Weights of a small transformer language model: 24 layers.
MLP neurons of a small language model. Each row is named by its layer, matrix (gate and up: input weights) and neuron, and shows model dimensions 0-127. Each number is 128 + 24 x the weight over its row's rms, rounded and kept within 0 to 255. Numbers have three digits each. A neuron's up and down rows have the sign that makes its largest values positive.
A block is one neuron, or neurons of one layer that tend to fire together. After each block is what it responds to, as a language model described it from the Wikipedia text at the highest values.

L7.gate286:165178119137128165148139111124082103110108086114161139121114125094093111093122137161143111128114092119136162130101124083128187102159118159147143131127143139092184152133113120133165105128136107165110106113182121111149148126135114157103120159132146147121129152169164111122143098140103119117119095139117168159133086074127121135142157131147169094103116149092123128121141120091118130104171
L7.up286:127165101112130112124081101112110133131138139180131172111121103134144174093121080116113102102125156155118148135047151117134144092158094088144119098148106140138116113117159128131109132097126133119112140088105119134144134101101126101135080105152112097129117128123064104136117131118154126162124146166129105123120091142134081145102100144127117096109089115106126158147151087179122100117121
L7.gate353:142142153149148150092155088080124097125152098130111140106140103121127103122155105146161097137124099132145080146096152084137135080125118139133143141149097098152130128141098093137128127078141112124106122141180183131166142131105128102132115110159130135157088131148131154103177135124127131113083170170139148104110121117164143151147172086091158109167131117120119140152148085183124100140166
L7.up353:128162169140121123063149133090094153136108139145121159145093130166148164113113142121193106139098120187118134168147156133126139085126138128101132088151122111122180162139144136107146123113136074088128120149100147104158121161104096129139141135099130068172120143164107097093179105103124107096082099141161141122134165112128104134139143079161108142095137144132098141143121146118081115130106
L7.gate426:148170127135109121071109105137114119131083165132126112144108090142169121096150102153128147121125110136132138109111124086119154115115132115105157100131130107121132096180133149100122138134128106140127169142184128117120160101133096117124110089133108122080126157199143172137136131167114118103155113149113135133139092125114106156163117115152174093112109139118122103111142097143172095113135
L7.up426:135143114117069121157105147103122125126112106120118116143127166171119131133089088143148098151122147121126109143107138118166117085084144113116117151158106113148147122132155118159131093100127126136167162112147133118117135105124151079079134156106113140162121128171114152085090113147122106150143142080133128102125114094146103140118102132155132096120088096122107142127115133116154092167194
L7.gate920:120129116131118135091135135118142146109081102134104135133125152105163129136100113123163100150172099173136125128081102112158078096137146084133109091088147153102101130127124094103143115126136171139100132085118174106143151159164136111139128136133160119130149134101128169130158125143143126151134155093132189131090161092158135126119087137113153139156111106109112134110140117106100100092165
L7.up920:088116162111104119125119076136110115118100081116138113134161092151144079119132134155175116125114167131114105120118164107160151126137117146158144124113073158169130125111123181093122132096101129112102159130149150141098177088163083127131139121128173112128120151140137126121158158161133108123135170138187147096124130051103168161113150145135137111130100135099148110122103136106136118157113
Decimal points, commas, and table pipes right after the leading digits of a number in statistics, such as 72.1, 8,256, 59 | 4.

L17.gate923:108142109156097181144139148139092125111142125182159122151131096133123128122125090156156117145133122147109170122112174144127086165163139157140136114100124138105148128108069127185118131144121156115119139110147149138106163123121118121074137091123159108133137131130102131133169151094184109092128139139149138127136154098141143123097126143143086155145098168157143169080115159050127121137118
L17.up923:172136122100155114126143137144115130098111095127106130144128131112119135104069099151147158107150106127122138148131123091147128098170116125126132129098110093124124154140124131122183125109150117063110113107112115131137118127163137155093163163133200145055073118177155172153142107162164066137120088188125157172138154124103152167136134138152164146111100137132110135150119118136116093122111
Separators and digit chunks inside multi-part numbers, such as decimal points (26.8, 59.8%), commas, coordinate primes, and middle digit groups of IDs or counts.

L7.gate218:102150128106109089167167086142091143100124090137152148164128104108130094118149135138137174167134110119093101122075121128153130131142155111130155135164056140131151177114137122094153119125136099135120131149147138127103131138160062120091125097133114139151160111126135098139145136176085120137130099129152151094112114081105110157082143118120163138133133161136117109123124099140138120123145
L7.up218:122126136122157085133148096132147115136148181120127093130137133138172112104138117119098132127134094142123104102105158118122123130143129147140179130122127122119109123140133104081146098147136122117146178126133129121104157128129096133140171131184086143147099078163140134115140144150128133117145122133149112141094137122148107172158134163121142119138113173118139100144121100145095112135117
L7.gate422:115152169110102118146122120101082117127131109154101113120096153088114119129142141097148132088114127144134116105102133175132127130172137140160154134144100102126102158138133130091126139082095108148114143168108096078134141095147108146142134103165101089102160090097114146135139146112141130095139134126114085129132120143124116130129094135122116067151171120079146134123076104179167143075110
L7.up422:131168183110080076120152168145162136144129130119134130127110180092120086151119131118148165130120103148109125073069125153094133146159111114124110094091103101082118110121095109109099114152113071132131101089113097135116121140136076097130112081136099135115156118109101111137120140131144121109142098142128113104118157095140094104143135155088143118139102131132120099114135125123168118117130
L7.gate895:176148122090128165107097162107142145114087154132098153097117093123153155094160128123100128173125145083130136125104097133134116117111126108110096111132142104133125134156072118105122113131095122158109107114137172149108145152142128136099100123117117084139118182082146107137084118133137125139116163154104101118095110103137149155134142111171145116149123111130144136102119112103121123112158
L7.up895:111120123081099136119093143131145149134123132110103098140142108174145121142152172110152127161129095152126087113143120145129172139151116127152152139098139151108153150126092124136189145140136078088102148145152146169152121119086137183150110148122117121124096154126093186141125130091114128147157138154126111116148121137148109153121126132118147199142109187123128111118071071102154117135159
L7.gate1283:116138161084142100085130128103094117135097134161138120115137130115113158119120117086130110140111140095095133154072114141133112117154148159124157151126096159134135138131106164117099105084125078119112129108110129145141158112123110092184117152167122152118163096141156144095142121158109114107127132151154110136121136122150096167116178125090154123119118113129126117143083110142111143117147
L7.up1283:152095099112118113111134101075099136142145143121114116100123124071134125141121139154135135141142122125117147136126086112132124128127133120138167130141119160090112179124121146121130112143121112106116148131119113093143156167117133089080097106158123129162152124152120148133098111133127160129131130144178123098139120130114083159124137168147147135141112181130148133149144149167130103098167
Fires on that, who or which right after a noun phrase (often plural) that the clause modifies, as in systems that, students who, fields which.

L10.gate46:177118174142115158109065141098101135119115144144150125133154162089113130121119139139150129163121144085127082164129144124136116147125145154144140163164117131117106137152136101170062135123107139078156172120183132135134113106149127115147144162109114156097074118132152111148163150092111109130097161129158107171112095102136106129165145100134115169152130124106144114165149130154143124137163
L10.up46:130121093138118111102145147177127110135091116130116099068133126111121093089087136142123107110131121139164147113128155098118132097140131149149113162100124100141113102134132145133115151169142150133131147104084138132164132115157101130133133121133149092096155134149099149136105150125186149164136114079098147162114122152118089086135108138097116104138125124101153091153104157114115094058129
L10.gate264:112133188118121149126125090130123178100142097116150119097094124150136125111124116192087102148125153129079160129129154119137105121079118112117131149117187105112146095164148126112173146095126126142125117127096171151147124141124108120164081121105119136099123099148120111135143114138134135114110105153126143114142109111124122139130110111131123136070102105147126132104165111130132119102172
L10.up264:147166123089144104140117142111130103089115122122149135133151116159112109125176109120144137095110117102180093206142132109118161175092106133142132120125125097178146126105113152172110092111120154097153137146109132148144176145168100138140068134127122155145082116109185162122121132146150083176143117116142104101181157119146120118104116114147125134130144131100161165091161109120125133089114
L10.gate291:103139143121162180147119116076156126094088109090126143161127138140140161152106112141157158153155150143116092139151109110141162134123128139110127139139145099098121144127138141150140127108152134122110166161157129138129107125116133119122128130107142122107159119097090134124122138109126131147103150079129111171121102159113141120149118125118142110105176110135145120075113090142116107119142
L10.up291:113152119147045136128121099069162127144150162097108125092111133137121106094162132106116107116088121156124130155124152125139086160106126116091134127154134153090144123112141115130146162087093165135131126130081171092159150176107148100157128104125159097133107122065166117140111140047134134104110101130122107144091134156168161142141119158135149147139143133106132119157135114081075128130133
L10.gate326:109153131150144142114085103146102131146126166157139166092120099100116095136163138143133145101122125157068183109089135144104154110145196139119135222112159122119134102142084096151140127130139120139128162082108115111118135141074129132120154127128121095106100125112159107132140143077155140103084130157110156121109095133096105152120126140127066141107136138094156150160116158133110110125163
L10.up326:163144096114095148146180132135153138147133099142100129156147129106137123111114119148162087097129084128111165166149115119111117170144116082096128129110135122105139133124098096146123138144107081152132105108112109125128115144107139144154132100129088142159140172106156110113126118110153096137125158160133167135162141096087158122122143129142168133097175125105132111113104115146149116112110
L10.gate356:132126109113130128116122109109084155106095168096148105167111154096150094139093127154102109134162133175087134139119133093133139133126111113140126123128153119138117121102136121143151093152181169074099132171117107104103159121130145138149080105114138102105129101120173147118118121110113137180143153127089100137101126085101118181112139134144114099131112130132164119169167145149087111109166
L10.up356:116120089125137101146156158140160115146114162118108118147139157081157119104096126159125161102145146148102121120177144107127120129154133136169082127130148193096137102101100104145169153114167160156113110108146142112117108111158095133130130146105156126111154106125131086120136153097116084132165172160148150145110135129140134154114161149117130086133135100114114133090135146157114095128150
L10.gate417:105099153134124131094151119108148122168072134106150140164149154136106131090091106152150086125110115126110141160144160084090132157154107127133145141124148104109122137113136138138142136133164171140111121096093166109130116072132145140123161076143163151135145123111120120143114140105123114149145103183115105145136112107134136125120136155152119145087164153129150140141141108129114101105117
L10.up417:125147145146111150138098106160123120151118122096145122127126116158134148171133165132128145147126131122168098110130151114168155163153105092114149154140133140107145090125130106109139197108140185099101153091127125131133115137152092161164127118159167129136152121154174111117148105123163142141086122110131100136138141131174124115149101143141164096097134103123068109166127158120118115132165
L10.gate424:087183163119139114113158146145102138142109175163115135138152128122152131108135105132096149136134149183137084169152129118104154110106112126133124156139115116115122111127141127127121121136148144111118125125111120135134166116155114078111128142094159147136124167119161119143119156119113142135100117131158107125153129038144171105137099142099154106206132107133123104094127069118121163098125
L10.up424:125111138094168143140113141136165143107121121136155089133122213098100089116152110131101117098156136114137142147132159135092201155142132119168146134139132173095131123095113164131116139089104177131146134132108118153161125130133162132091091130098136136147113131154109117146149140116102117145094097153148124150155132119087165128091103163056096091140089104160158120136132105110117174130133
L10.gate707:120134128086131156111154185154114144108150141116153145102139122158144092115172151100119085086115160164125157122130112201102171125123094096135111126181116144096114136159171149121110106116094132145159121110160111127135130138139142094142141132134159143134118119118120095142071118112137126131131127142143144154120132131168152112154122125135094087082154137137144116071142098105167128087144
L10.up707:101123123124153134157133096157084127162107119124134094100115189133155113093157152172139124080142157128134102141116119144157097125090067124122158151131154166137153105152132146118167176078137161125192136089136140139133144140179131096118099117106162153118138116142135114161112106140122089090115116144100149091150147136131087104106120134126068086104102161137119106160166150073118118186100
L10.gate709:158119121133098132113124104135133164129122151133143116134150131065145128067105123122158121119098134148138114139145132118143108128168143152088121113129145115140130132082154152104089149139155121112172118094124114104157111166145141158172114109144168092156123158125139133132146127128145164124120118108152119134126184153129145121094111159134127119149147132108097167136157146151167123113108
L10.up709:119134148152129141105130107074169143179110130129153156107131130108127142174131140137100110125159155141140120098114208143136134135138149145140135116149153114140142074079101166099129108101098107099119135163149158096124123130129126114108165154159103116100138107156100155140114117143110167119200135136099096134109127135072174141123173149124107112109122125132174136142103125123146124131155
L10.gate827:130145113107159149141093152106157122101108170152155123103162099082133090117116074141149134140139173146099127167114161121155164185150080145116131147147132118084138140105139129138164141104107140109132162099112126132138132137137110188165089140103130123163112095163143083155152150175155153142113124109108094177142146120115106176169150113117137157112101127125129208141137141148140112140159
L10.up827:121161145101113133109161103086119136138131141128175161093174131144122082126155094091110101083113151126065126109124150139127099135139147124133144143107097085149157078098144149116175160135097140072148113155119123107150148132124136114122145120137137130144153102123142166116116151131117142141137127171141129158083139137105138133110126113091185158125117159122132151109152153134126098112096
L10.gate866:128153098127130122127151121169111140192118140137116144113111111093060140102127109172164111131148144137123118155121110137127137146183144117137127127128128099122144111098125145112118153105150129114131113127130123144138138115160087104109122112129098108080118173153120138107183129154123188144140099111105121126054149101154113101094129099113113147095162138102092131148144132109129120159114
L10.up866:155110123083094133106074146114136127142111132127136164117122135090152117116091082164152089140097155141184115148110145121152163126169108105091138111146144167130128147119134137149107148117143105104118090096147163130104130144106126136147161156144181114097127104106155117158128114157127123173121139120126148174141076148168141109142167187135106187131149157089126166116088110143118124094126
L10.gate885:150157160117106140140113090129124109109145166120151126145128148122152111146131103140090102157096067108151093175108077112137139122135116155141131115122121154116100141135117108151066151106138102119123092104087137151167117127163139182106117170156122170095134132121103123140126107151130171157159151152143120121129152112108123140175123124130123123165125127138138125116168140117170115087155
L10.up885:104107109108104142115134088149096125117120083132145156148123165149142138147122128119186104118084099118131116151141164123103078114144105136155166136143107110132114084135151142135084154095163098151124132121141110157149180146141140117143145165142152131105133121109128146107136105094115159102142128162099178135117105121134124156132068085107148154125134110136115125109145143112168135136089
L10.gate966:125145118138144163120108138135136145129101115108129077122080137108138090133141130141109083187132128141104174144113123075151153085125123137149118151101171156110112146164114152145163115088103111124148125091123112126184129122135137104106173124156173139107113138126124144179137149140120120145116105130126099151114108120121150130093126112118170124098137170113138113104136087137141088137133
L10.up966:079130158140124138093139122110159115185127187149155181106085141121109101136112121089158146120115132140146173101143144124109122146102109135119164151133139133139161095152142098127153139123152094106136115129098109154126129118099138144113127151126097138110099138150177136146116134164117130166126093127121156169113172130142156130169107105115084157140130175119114108110112146126121105156102
L10.gate1087:112125107103108154100146119136126181144081141138145141130106124122165143087122131110148120116126120160159151115104144093150129129118144079083125128115110137130131111082126152119093138091165117141100086114152129123154156145159140146103133119101124112142160106164098127095123168112129154106150133115153089157123094123074093140140131138121153165153182118116123153116185129120117077149152
L10.up1087:103120141108094092079137143122138144106111149140195137127140130128104125136129148132124134122108133107126128106123141157165151167140141113083134126161112156121128120102105126132135153119145143106109113126097153142160111129144166199151178158114117089148151150116166133134142137084182126081131071155108118153170169120102113152103145126146160149106152159112116147147129102165151137127121
L10.gate1212:149155165132120134167084126135114113108156116138128115118135127077093123150155117144129138079096134132147149086142126117097125168074139098120140093140163128080122102090125101137108136119114153187109127130152156127144100142149122087122117105113139117146127181138139121100124164093194140110133124072137150137112103123175153117122124122115131114152127165142165130149097133130132175115102
L10.up1212:138134088124137122155092060131147125119107138136143126081122145104117096135081126124170124089151102124087155107107107097113108144135134081117118126174134129086128097129166151154131118093106145134154152072117162101115121155138084125162082133120142140125143113100111142116151133082142129126120106130153140166121145146113175125120082108120155103155145150075142102151091106139080115112119
L10.gate1251:082148161099155103131099134129083081147083122102147172118153112123106053136148147129158147152121102085083145091079101156129157155162086159132099103157130156126112098116113111136123161143113132176114178158090113122122133139155153099104141116131102140115148130113151116134095168135179122132126145129166141154122121120119132078163109135130096116129127159172121101149172118102112104134141
L10.up1251:048113124152123089088129112103138136090139094136109088098138135110115136111098143112123113136133127123119097167112139131152143125070126135134144105122106133105164073165123133125097153091088112172103089106098133108104117095176136124085143152107133104119154161174154151079166187176145133134098124128146152149117104134136129130122130112152134082111141123127161132110128164138165083149162
Decimal points inside numbers in statistics tables and result lists, such as 54.7, 3:58.20 and 12.0; weaker on table pipes and commas.

L10.gate98:127166170116095149078121124148110101138102139112121142118103148117107171112126157128126140166158178126156107166067106096144105126154157148095152098135142128158156079107130144103129162125092133119154115115129126170105137161075122110112132115134121114083108183147143138121157121111108181122122104084142162137094171093112124124139145151143200116102104124108166170129079159165120143106128
L10.up98:113127171095121087101073160132142106133110094154164149099149155125126151149106156115111161125154078164151111094110123118092176121161165121125151146149111131159104143069156136125102114134136104142154111109126123109158129110145110134134123143182105104118112065158099128117161137097071144117111098104166085129058114136127157120148107150132117103118096134115121106150103099116106124148101
L10.gate113:142127115125104143108133128147122141136090141133128110117128141104110141129137178125113133087125105151158123145122118126106130131169136130114142111090114135083146163117122145159151124119115141113157108123141112121151140123105115127118100138145127115112096133154135173099141119101147136080157156131121139128099096100112157113135099107128145133154096102129165114125148135091108186139131
L10.up113:201137189125115114121137105084103131133141137139122138166139120130117101115117139122113123141124155105163145172084188147104128105146131135127079112132102062137125088160098131145122116126134114129124119094120148132098130113116153104163133115175143104154154093127168116107115103129105135127116125161146111140141152150144133122128193134147155121101136093115149188137106109126081160125106
L10.gate127:137130152118150180122132152092119136127114124130160201146144134135100118139131153137098131136138109105112131167086110176122118099110172134129085112167118100134117133108120119107130124127168143138114127115143150149147146115166128152158123149099113116140123127139108127144090115116106141106094095169165134134178141151143127179127106130116144127148113125133116147117153100119118151094122
L10.up127:120082092140104136097146121107125136120093193138123123103159137141138106141122121142083146085107133171104108127116140177102126133122098128102096135155151076180130141100167154112146124100132142131165165106140123135083125120111114109126144120126116074148096100057152156120090117130144092092135141139161152132181100137172124128161157133148133140113108154159154103117119139157164151118106
L10.gate299:132157093107149122126108126122132150127130107123152184132098113116116151098105144112180126138132120131132112104100131154150149134125134153126150098118108102105094101099129104132135121104141120146143105111123106113074119105058114123120089123120109122117121147166128131114153137131081189115078114118093156168114152151140165189116131144117171144161102173153121128105126158102088129150115
L10.up299:145147094145133119115137142134137125092132144136152112105163111082137142159140134114158135133134133120138117092165161128154131137106153121126119183141126128150113134150127147134147154163096140147105170114155173073120133101129134126114164107128129123189109181160112146150120111159136140105142152112105089125134129169154135155104161132124155140121105174191086106117148109160127123117143
L10.gate332:139119140127136146130099178078179170129139104096131130116105156141157102141110100143137152156141159102157095107115123144134082141109136128139132123134157104126102110119140130148135060100111136111117124088142100141125103110122109170114130130136160085140148117187131112139088153115107136127138077139121157146163142153086177175104149147116148139132153162136127106151133086169155139149077
L10.up332:118171128125174131092125160133113121137145119125138148066136123117091146105126131126127149123164081120159127142087126121138096116136135105129098153094172116134095111151140143165123149127127151129140117149103138105136140138147113152140129119093147106171161128160125097159158146093100096120084139142142171121137125118124135124151110131153135146111133096105138113158096107135162152098119
L10.gate373:116141078154140145139138127144141107095138118140128123098134146171125187105122140122132138191146133161145141124132145142115118090129154140135133127114112171113182151119156099109178097102102148172124118135159117135141117107140123084109118114142152110135113183139133167133152117103138145144150128126096210118091138132137093178111139084164135174155096123134177124124140153158105142151131
L10.up373:133144129154159163156177123151124134099139164184131094124088156151100159106133108124157116186127129137145130148139128111089165089127138109094131137092117142095134144114149171111122105138111120118116120102140100134151104109122118101148133137122178082129152177110130152140143140147167126131130149159127174139122146122151112150150164109169128154102137139113146128130110140164132113135110
L10.gate641:129157168123163192066114105132161104150125141125092142132142150097109110139126109102143147105113135138137100138075143105157122068149162136132129112092162120119111144153145101134142106135147175139148142143129184096142125119084133134123137140126092135144145131128126142186120148138115142130125147151138141174121143136140149133096119085131125137130110100111112088172154148158142100107121
L10.up641:098123132105080144103130148126122124145116209089123155134121141147117150161146127119105148105106105126163142109113112160127120126199128153150184111102120153105146170144171117108112139157153142170166149146127132149151140141117130168130093114105135108149115142124175141187085140174168151114130125120128147189117123145107130155132162128131116166133173143121100139121143138179156099146143
L10.gate664:154101131120141140083142118119124135200100153117119146142156130131119119165153143106145172101132100139155113091117092144163094129149084147114153134137185127173113122166132101134125139111131118099136175108178166162120122143133137138110136087090144153156150164171111155156128107142134100161140116102146102164177131145133122163120126131122104118150118120134149138109140123145152124119148
L10.up664:147094136133106119105137117168097113121154159139102077092151142093099112140133161124123116139170104141135153118155110106150107086154131114141133129138140174097086077092143109112138125089100147163138185093117126113127085162101122128131076138113143126141110122110104116115114159131134146147114124123170142133131121112147129142185133101112146165117151112063099155128097143148146179045115
L10.gate692:146168158072118162121121116098108148157095153109132125102101170163124117146123113128093145134117096105132144141129126127082126087118128160176144089138124195132109105119136168141124083106146140168136117110153145160110068168101119102142133143147172102119141169107121167113139118157119138061135176109155153149105144128175124140127122150128125103107107083125131112151098148097107131124124
L10.up692:109116099143122143114111115158143109158102128112128119097154137116157117115110094089155083137097147105121114129146134175162097120126112138147109129136091102167078108103129144148125123095148125133129152119126121112116125125116110102139137118112139100136137133174169120128178143123175152148132149186138163090098202124138155174123161105106151147144163115103118131154130127101131132114141
L10.gate1009:120131115093136109081124163138153158153136109143116138096103119114141129119137088119110137096169171138119099114166121137130112146126114151131080149118117117090119125145144134136089159120154107154094095125166151145153132155131122136111175089118151113147114119137133141158122121101150120130132087042153161125126123091157128139137125167089114116133111105137106142140138158125118115136120
L10.up1009:140108126123161102121136109110169116140157128146105185144137104110133103107152066155150119146144140179108146131171132152141140127070164112123148121150136120102112118120116168118140097166121091149168123140119118082097117126131094155077171127122144082111132164127146181114147138139136176131139143119167186155121131110152167120149116105127147127127142109111101124133142122133130143141167
L10.gate1043:127149141116083163102112166111078135115133080085085142125104149138144106103123084124143135098147099130122128104074110123082113151120162092121132113133098133143080147133126170120118122110076091145086167157164134119090123114124168161095115101118148107132164097137125125150141176166155094134113124143125138169128171166116154116095143154122101164165131156086175119139078092086103143151106
L10.up1043:151106150088149096118147118124142132134113094155153141143115071168127127177111125097112160131114134161114156131069111121114115156133141135100130090132112131125160098132075136138118141093156130097141138168149175121134105122154118111099099123122161141106149088146154102143120167122100164117133143136134122145082117142113125151087174134148101129129110093106143161152128126131141112137115
L10.gate1070:083152096107172123070116156168137152093163137116152109113094126102127194142111131108131130156149121084114118155156106144147112168096100113129154115075156123110157119139108128123109117131119117162114149142138116111136130135110109122165110077129149131107100129122142156140128118119134134127123144154131210143141106089132096178126087127163137109148145098133135102152104140092138154130135
L10.up1070:116138130152135148103120125150114199097102151120134158142135151072109143098143083132139121135139136123152114140117117101122130057136047143099143160128118107167170119166128117135177116144096134147151099123150090124187075117146148128134122100174159103118130118150138124138158161158119165138132108125124116121107141126139119178161168163129149128093152133103101140124102136118124130103105
L10.gate1175:133104138139120156109123101135081144134102138091153108175103104145119153097151101133135128141108157100172134123095111133087143086150089152150096149151150107123088139140130153049146128148109113150101049130107123126100097126139163159109099161150095109115131126135129142103117128145070118124090120124130144117152136166122121125138162118120120132130121125106160104116117084177116137161138
L10.up1175:122156115134145132129138123132101161156141123137159091123131172103164115116142151125122149107149156133159134141163119134160155132120131154086135114128120150156113137144146149088131124112123162075082140128110131118133181140119157167173170118098106145149081097134146107075145138143159185147108150130124124109113145149139120172152175138109120123123066111175126098171127178123113204103159
L10.gate1176:151094132098147175109124166140133124083158173098141121187115101146101077129134160123132115108158127144145124118136101143126112133114146128109135128169124145126106141127115134107100084169140101189159143097120145087160126136134102151111214114081176132141104119122111106116139123097113131104150156120095118130175118122143117170141119135153162096116117122101148111129117157106133135100088
L10.up1176:099110109142097148110132157135104126112156136130112122146140115129123087174139144147134117125141133131123157128118094125102110113147136111105150103125150149123122141154115155106081086139141109124121114137095140123156136116196111104155097090171167109106127161160092128114131144101144133169100147111102149091087101154099114128095106138137109107108134143155083129180122120165092122074096
L10.gate1278:130153118129161121110114150116109127139092125119107138118153141153158130140145124121129089114150128133108084119150151109138145094127193146111130169184090154076125133146155154092121124135143097112152152160057127117137096155172127063085089145091151127136150135090134128157139130134118136105141118135106160109158144130133145134116122128149087108117153106137171150114144145126120146090106
L10.up1278:172153117102146072132117165114097098158105175113098162160118089103154134134129119131159103111162112139106111096136155142113073145177159138153121147102134117121162128117130121171114122140184129121137115112146114077161115093161117111130122130116140138151097135118139129116129123127160178106149118115152158109097132126150111144143154080126122112131076145141171141138094154106109122099192
L10.gate1340:114129142132112150111131091175130169104090122105158141090158152121091117100152119115097113129145137120125147179079105125105161149160047137100145161137145178096118107141133087130127107098116157105125088113147157126157124139092098101161114056118158077131146160149127133129123218145122145117160120135119100149147132086118108119168146118117133160161117117126117135120138108138141118111169
L10.up1340:127135110126144123107128111146151115105113104087106139146130114116133142109120093106135143174161108137102091155109123110168123147122131114119142147106130100107168124152144136075133111139123120137142123149117139099113144161158140110130103107125085075175160136165121195118144125155119074097155151141135095154122147126135160121138164108110164148103143129121151158145117134108129107150139
Final subword pieces completing plural nouns split into pieces, such as theat-res, writ-ers, crit-ics, musical-s, detect-ives, mostly before commas, periods or "and".

L17.gate911:136148165126144120101112128152136125100122076156166093128122166103117099139124098119142147127133119098126143139095137124119148129129164131176152155110123118110118132152145145134106096162194130137123145111079117141133085113126122149140190135102144140139139117140139152138133164113097103133135164131144150134119124123131149114095165152135129080160112157145137107099119093152135157146153
L17.up911:132162110110142089094119154125141123114143106103195097138080130095137120105106113127182097143144110096165117114096134127121102133139147130136118135100136146130106140149124126105124137142148114156129129183117133101100120168101147083175117115113127147127137155133106115155120130139123137164129126131160146099122123100094108126124135118136092150084131149125114110127085126087062144115156
Mostly that, which or who right after a noun, opening a relative clause (statues that adorned, books which helped); also plural noun endings such as -s, -es, -ations.